Part of a small language model's weights.
Size: 26 layers, width 512, 8 heads of 64, MLP 1344 SwiGLU, vocabulary 8192, 89.4M parameters.
Architecture: RMSNorm before each block, rotary positions.
Training: a variant of Adam for these matrices, 1605M tokens, 12246 steps.
MLP neurons of a small language model. Each row is named by its layer, matrix (gate and up: input weights) and neuron, and shows model dimensions 192-287. Each number is 200 + 20 x the weight over its row's rms, rounded and kept within 0 to 999. A neuron's up and down rows have the sign that makes its largest values positive.
Before each neuron's rows, "fires in" lists the words (lower case) most often at its 100 highest values on Wikipedia text that the model never trained on.

fires in: "only", "left", "backing", "back", "leaving", "january"
L2.gate898,198,217,182,217,199,187,213,182,192,251,192,225,225,171,234,243,238,207,207,202,205,193,210,191,167,201,218,162,224,199,191,192,213,208,193,178,187,184,169,190,193,209,205,202,194,197,169,234,194,188,212,220,215,213,191,171,195,191,185,220,214,199,197,196,156,197,225,215,219,194,224,211,200,209,204,183,154,211,220,179,201,193,180,177,198,175,195,193,198,255,168,161,149,174,222,216
L2.up898,194,192,210,186,179,177,231,222,186,224,177,222,183,194,208,161,200,219,189,161,211,185,214,204,208,208,199,219,206,230,241,221,240,149,190,197,218,189,230,182,180,220,176,201,213,218,165,188,226,188,209,206,233,162,173,192,171,200,202,232,195,202,199,228,218,183,198,161,224,244,211,184,204,171,195,173,181,178,208,180,176,200,193,191,202,186,173,207,182,187,184,194,175,228,207,205

fires in: "1", "away", "century", "week", "close"
L2.gate1141,194,207,203,236,214,194,177,216,212,196,181,207,180,214,199,229,209,173,192,236,202,208,193,183,191,249,170,166,202,205,217,200,208,206,198,193,190,212,187,221,234,187,206,173,185,187,189,201,219,177,203,231,208,163,163,227,201,203,199,193,169,191,201,200,213,252,238,222,191,235,195,189,193,203,211,174,208,200,223,188,172,192,184,214,172,177,211,226,211,170,227,220,219,218,228,175
L2.up1141,184,187,176,230,191,225,167,192,207,223,183,231,175,222,235,177,208,202,204,203,194,193,180,188,207,205,177,165,211,175,203,182,215,197,165,195,239,221,238,196,213,191,191,191,203,177,224,212,214,198,213,203,189,184,199,194,177,196,188,201,215,217,184,203,206,190,178,223,165,204,219,221,173,160,236,187,210,207,220,194,163,171,175,206,192,200,165,231,199,205,169,223,202,188,205,180

fires in: "3", "4", "law", "film", "swan"
L2.gate95,222,194,240,199,214,200,191,212,188,213,215,195,185,210,203,206,243,179,227,210,212,183,205,210,195,187,202,206,200,193,190,207,196,153,175,184,201,173,199,189,190,209,190,168,183,190,178,230,205,183,216,176,189,188,204,194,173,174,191,206,204,209,222,177,216,208,225,210,196,222,206,164,194,181,240,194,242,191,212,196,206,182,190,199,213,173,213,209,201,193,227,217,189,189,231,218
L2.up95,209,231,177,219,215,200,205,200,197,194,205,209,214,223,214,206,207,227,176,192,222,209,192,162,185,219,237,234,224,201,167,212,162,199,249,219,178,229,186,186,200,210,234,206,194,191,202,183,171,209,189,210,181,200,203,215,207,176,173,195,191,203,221,213,247,188,198,182,195,190,209,187,189,225,222,229,197,222,198,181,205,203,199,172,174,231,202,212,170,185,229,190,209,160,187,181

fires in: "one", "people", "cost"
L2.gate1111,197,225,230,219,201,214,235,192,230,193,217,223,184,194,207,252,221,198,195,192,225,161,212,193,215,207,188,221,186,219,213,234,179,202,194,210,188,194,250,176,182,195,157,171,195,220,230,245,231,197,214,234,195,201,223,200,185,245,185,205,197,180,184,225,213,178,196,216,229,204,176,184,209,207,220,259,164,212,187,226,175,228,192,227,182,179,198,178,217,203,186,186,200,214,234,189
L2.up1111,203,216,165,206,190,216,227,172,200,185,210,217,175,195,208,192,226,189,215,228,191,199,224,212,214,175,193,217,222,192,219,243,222,211,197,203,187,176,223,159,165,195,156,206,199,231,212,195,209,187,201,202,193,172,204,192,194,223,176,225,210,191,175,181,207,200,178,202,168,197,203,219,236,168,217,229,188,167,202,207,229,225,186,224,225,193,181,172,200,222,196,219,170,226,188,202

fires in: "he", "direction", "mercury", "listed"
L2.gate775,217,190,203,222,178,215,177,217,196,193,200,207,173,227,198,178,249,206,207,198,213,202,222,215,222,188,192,188,194,198,183,194,260,244,213,216,233,177,181,208,191,202,216,199,257,238,218,210,196,216,181,236,180,219,197,201,202,153,192,231,190,216,212,179,198,189,206,231,168,176,204,203,175,204,181,210,194,196,222,197,218,206,196,196,189,228,195,189,200,173,197,181,196,192,189,186
L2.up775,180,199,203,208,174,228,212,186,225,215,210,203,176,216,183,213,235,227,210,191,217,221,222,218,173,203,179,206,186,221,203,218,217,179,208,168,195,212,201,248,187,187,191,171,218,205,195,184,181,200,186,205,211,209,196,245,197,198,191,228,184,217,169,220,211,183,221,224,232,163,176,185,187,216,189,191,228,227,220,195,179,204,185,210,209,247,207,197,199,207,217,214,238,190,182,208

fires in: "no", "number"
L5.gate740,186,223,210,175,210,211,170,214,203,220,192,212,233,227,182,212,206,192,185,199,214,169,207,196,212,232,164,219,206,175,182,180,224,163,195,213,190,236,233,207,201,190,187,191,222,216,187,187,224,182,197,176,191,229,200,202,189,199,159,213,178,199,182,213,196,205,179,196,183,183,192,230,196,201,237,226,165,207,203,245,210,199,188,192,200,213,228,210,183,159,208,234,195,249,180,159
L5.up740,175,157,187,211,212,203,225,220,196,196,219,188,182,188,211,225,213,238,214,173,180,190,206,175,181,210,196,197,195,206,236,197,214,173,206,179,160,221,206,227,213,181,214,198,202,176,196,204,161,156,158,248,198,216,209,218,181,166,205,191,198,223,218,196,211,198,204,196,213,186,189,208,163,179,209,194,221,165,204,166,206,200,194,189,217,171,222,206,228,185,186,184,205,187,222,241

fires in: "4", "3", "of", "pts", "6", "two"
L7.gate427,167,223,218,188,193,167,198,171,216,191,205,168,238,189,207,228,204,209,236,188,203,211,194,195,208,161,185,216,206,180,202,158,191,166,224,197,200,170,185,199,206,221,182,193,193,185,210,210,182,190,211,211,176,205,193,229,200,174,152,172,196,233,162,206,168,191,205,189,192,214,220,187,221,180,193,193,251,215,197,203,200,172,161,205,227,195,214,201,236,189,194,207,175,230,237,200
L7.up427,191,213,213,212,179,204,195,172,160,208,194,194,194,225,194,188,231,214,201,192,228,218,176,228,210,200,211,229,216,172,194,169,199,166,205,213,206,183,174,174,174,189,209,204,186,170,171,204,208,212,201,216,230,207,202,218,191,179,174,204,195,192,238,172,186,189,166,192,177,225,171,193,195,181,215,176,188,189,210,205,232,205,173,197,213,213,227,222,224,182,175,215,186,225,222,213

fires in: "one", "number", "first", "list"
L16.gate231,183,153,202,204,160,189,184,194,174,197,221,199,185,193,164,171,183,168,206,211,177,185,204,200,252,203,209,207,204,252,196,201,199,189,205,185,234,205,212,227,222,216,185,216,177,205,223,175,208,174,182,196,196,204,153,188,194,171,176,229,181,189,174,210,180,213,199,223,194,200,210,210,189,203,205,203,190,181,222,209,189,231,227,192,194,219,218,206,177,192,200,177,169,237,155,158
L16.up231,231,200,228,154,200,221,189,223,217,190,163,174,194,209,190,190,191,221,150,209,185,223,206,204,184,225,199,230,214,216,201,188,225,179,182,215,179,206,174,194,209,222,218,185,203,178,191,214,185,190,187,189,201,199,177,192,206,192,176,173,194,201,180,155,179,195,224,183,181,167,206,218,203,216,221,207,211,172,215,198,208,201,181,186,192,191,233,212,213,239,207,220,189,210,216,226

fires in: "as", "38", "third", "djurgårdens", "from", "his"
L16.gate1338,213,219,153,215,218,195,157,190,203,191,188,215,187,200,224,182,183,181,200,221,199,170,189,194,212,190,211,234,185,215,185,156,185,193,179,191,153,181,187,204,204,213,165,180,212,204,198,209,216,224,209,217,214,187,201,197,170,195,193,185,223,227,229,182,203,209,203,183,203,174,165,205,218,182,196,177,193,179,213,199,188,224,210,199,211,206,178,193,186,235,222,210,136,219,210,196
L16.up1338,204,214,217,179,164,203,180,198,160,196,215,190,189,187,221,188,160,199,188,199,234,181,198,230,191,242,204,220,198,169,172,164,214,194,199,235,191,210,235,209,201,194,172,188,200,214,189,190,222,168,195,203,171,221,177,193,153,198,209,186,202,187,233,233,216,200,193,197,215,220,201,170,201,217,184,199,190,196,216,188,169,195,203,217,235,232,209,194,215,212,175,199,206,224,167,232

fires in: "it", "latter"
L2.gate104,158,194,209,184,189,198,190,206,212,177,207,207,169,226,184,216,230,193,181,214,186,188,207,220,176,207,183,190,166,216,202,237,155,212,202,207,160,171,182,204,220,216,193,202,185,216,194,196,220,205,206,198,191,182,236,185,194,189,205,197,211,205,230,186,219,194,197,174,189,191,218,199,165,196,166,238,238,231,241,204,197,216,212,207,192,185,233,190,197,238,181,227,231,195,199,208
L2.up104,172,191,214,172,158,212,219,208,193,171,186,201,148,233,203,200,236,212,207,199,193,197,201,191,191,208,171,217,160,206,188,189,208,228,188,189,188,174,179,190,221,195,199,199,197,206,180,185,195,187,176,200,209,177,246,192,186,176,213,208,203,199,187,216,205,219,196,174,189,186,231,214,158,216,170,219,196,224,214,238,196,205,199,228,205,167,195,174,219,233,175,209,236,202,180,204

fires in: "through", "division", "you", "off", "region"
L2.gate596,199,176,173,212,200,165,202,201,214,227,213,190,193,225,208,192,204,182,192,222,199,215,211,232,188,185,220,208,203,176,201,241,192,205,215,161,198,190,201,214,193,196,175,197,223,180,193,231,209,185,198,157,213,194,167,158,238,177,201,200,222,205,229,217,216,167,216,178,187,241,205,196,222,207,183,195,194,188,214,182,195,199,159,192,200,149,219,180,187,201,154,160,227,176,232,193
L2.up596,182,185,219,212,220,179,217,221,236,216,178,270,179,219,168,220,201,231,197,230,228,196,202,198,193,169,187,207,198,182,198,196,181,213,187,232,220,230,154,204,196,182,189,241,172,186,211,216,180,223,173,189,200,238,204,181,181,226,196,187,234,187,228,197,220,177,192,196,186,184,162,163,211,197,223,160,208,213,204,193,181,162,188,173,206,190,189,195,198,187,219,191,191,182,243,201

fires in: "by", "from", "since", "as", "bydo"
L5.gate357,150,170,199,176,203,193,208,176,213,214,186,195,169,211,209,189,212,235,231,228,213,170,166,244,189,195,168,184,188,151,208,198,196,201,214,203,194,166,173,222,223,169,165,193,169,211,221,189,194,202,186,205,187,209,181,196,187,181,205,177,209,202,201,205,185,197,225,169,208,195,236,194,192,204,151,204,216,207,216,182,219,155,221,161,203,198,158,201,168,182,183,211,186,167,198,218
L5.up357,197,160,191,205,168,197,198,168,167,249,195,214,219,212,211,222,166,234,191,202,180,178,169,222,199,182,184,200,208,177,211,213,178,208,204,177,206,199,168,196,201,166,225,242,237,237,175,211,202,217,207,179,215,237,193,207,198,207,189,189,244,196,192,200,212,186,181,188,175,200,175,179,190,165,191,189,196,182,208,198,214,211,192,169,222,210,207,207,201,199,225,186,179,198,188,188

fires in: "to", "reached"
L2.gate248,177,227,216,232,242,187,193,194,186,187,226,215,216,186,178,227,202,185,244,204,221,207,188,213,207,208,211,200,199,207,185,187,200,206,198,163,205,180,228,188,209,223,234,199,219,187,200,229,207,174,205,177,232,230,199,168,145,216,194,192,170,206,186,170,206,198,233,170,186,172,193,201,223,220,229,231,165,170,181,210,185,200,215,209,213,201,198,209,193,201,184,182,193,217,216,194
L2.up248,221,224,174,205,182,216,217,198,197,230,225,219,180,173,207,218,207,211,224,211,224,215,210,201,188,215,196,182,169,170,196,177,229,202,243,208,222,195,185,196,187,214,223,157,228,188,180,229,198,177,164,214,219,204,194,187,196,195,204,214,212,192,219,177,219,210,224,195,200,200,202,212,181,185,201,220,205,186,191,206,173,163,176,203,188,186,208,168,195,185,174,191,197,195,261,152

fires in: "among", "one", "some", "other", "collective"
L5.gate1184,205,179,182,211,193,208,185,223,189,173,223,196,197,210,176,184,222,226,165,201,172,233,173,234,204,217,188,204,225,196,204,178,203,205,150,183,199,202,204,189,190,203,183,200,233,187,209,184,182,219,196,196,219,234,236,224,213,214,202,193,182,219,223,195,176,178,193,195,228,190,208,179,165,213,209,223,225,204,203,203,207,203,234,208,161,173,192,226,160,215,191,194,210,198,209,204
L5.up1184,214,179,237,221,199,188,219,195,188,203,190,241,166,206,176,184,213,219,208,215,190,202,173,217,220,209,183,204,211,159,210,190,229,160,170,202,176,188,215,190,207,217,164,204,194,230,201,199,184,186,219,222,213,229,236,161,236,155,204,245,203,221,209,237,232,221,196,191,237,207,187,229,212,202,197,204,209,181,218,174,196,239,174,182,215,184,181,229,202,218,216,225,209,194,172,184

fires in: "then", "second", "them", "currently", "third"
L2.gate618,203,199,182,229,210,239,188,221,180,195,225,212,192,170,220,212,201,210,197,215,179,237,175,218,191,213,213,203,214,177,179,189,215,217,186,220,241,196,231,203,196,224,211,181,173,152,179,187,206,222,196,201,207,221,205,220,203,180,209,163,175,186,157,179,182,190,204,179,212,210,203,121,216,195,214,217,209,203,209,224,200,158,197,187,183,189,192,234,204,178,240,190,225,176,211,195
L2.up618,184,187,201,228,207,255,232,196,224,196,222,201,220,154,217,183,224,209,196,194,195,179,152,224,188,191,214,192,189,181,188,195,182,209,185,224,219,199,198,168,220,174,226,177,160,212,200,172,173,215,194,220,214,217,200,225,197,192,175,142,168,202,177,216,196,185,193,196,219,204,203,162,208,194,208,223,198,170,231,237,196,182,205,209,187,163,194,238,202,193,220,225,205,196,198,232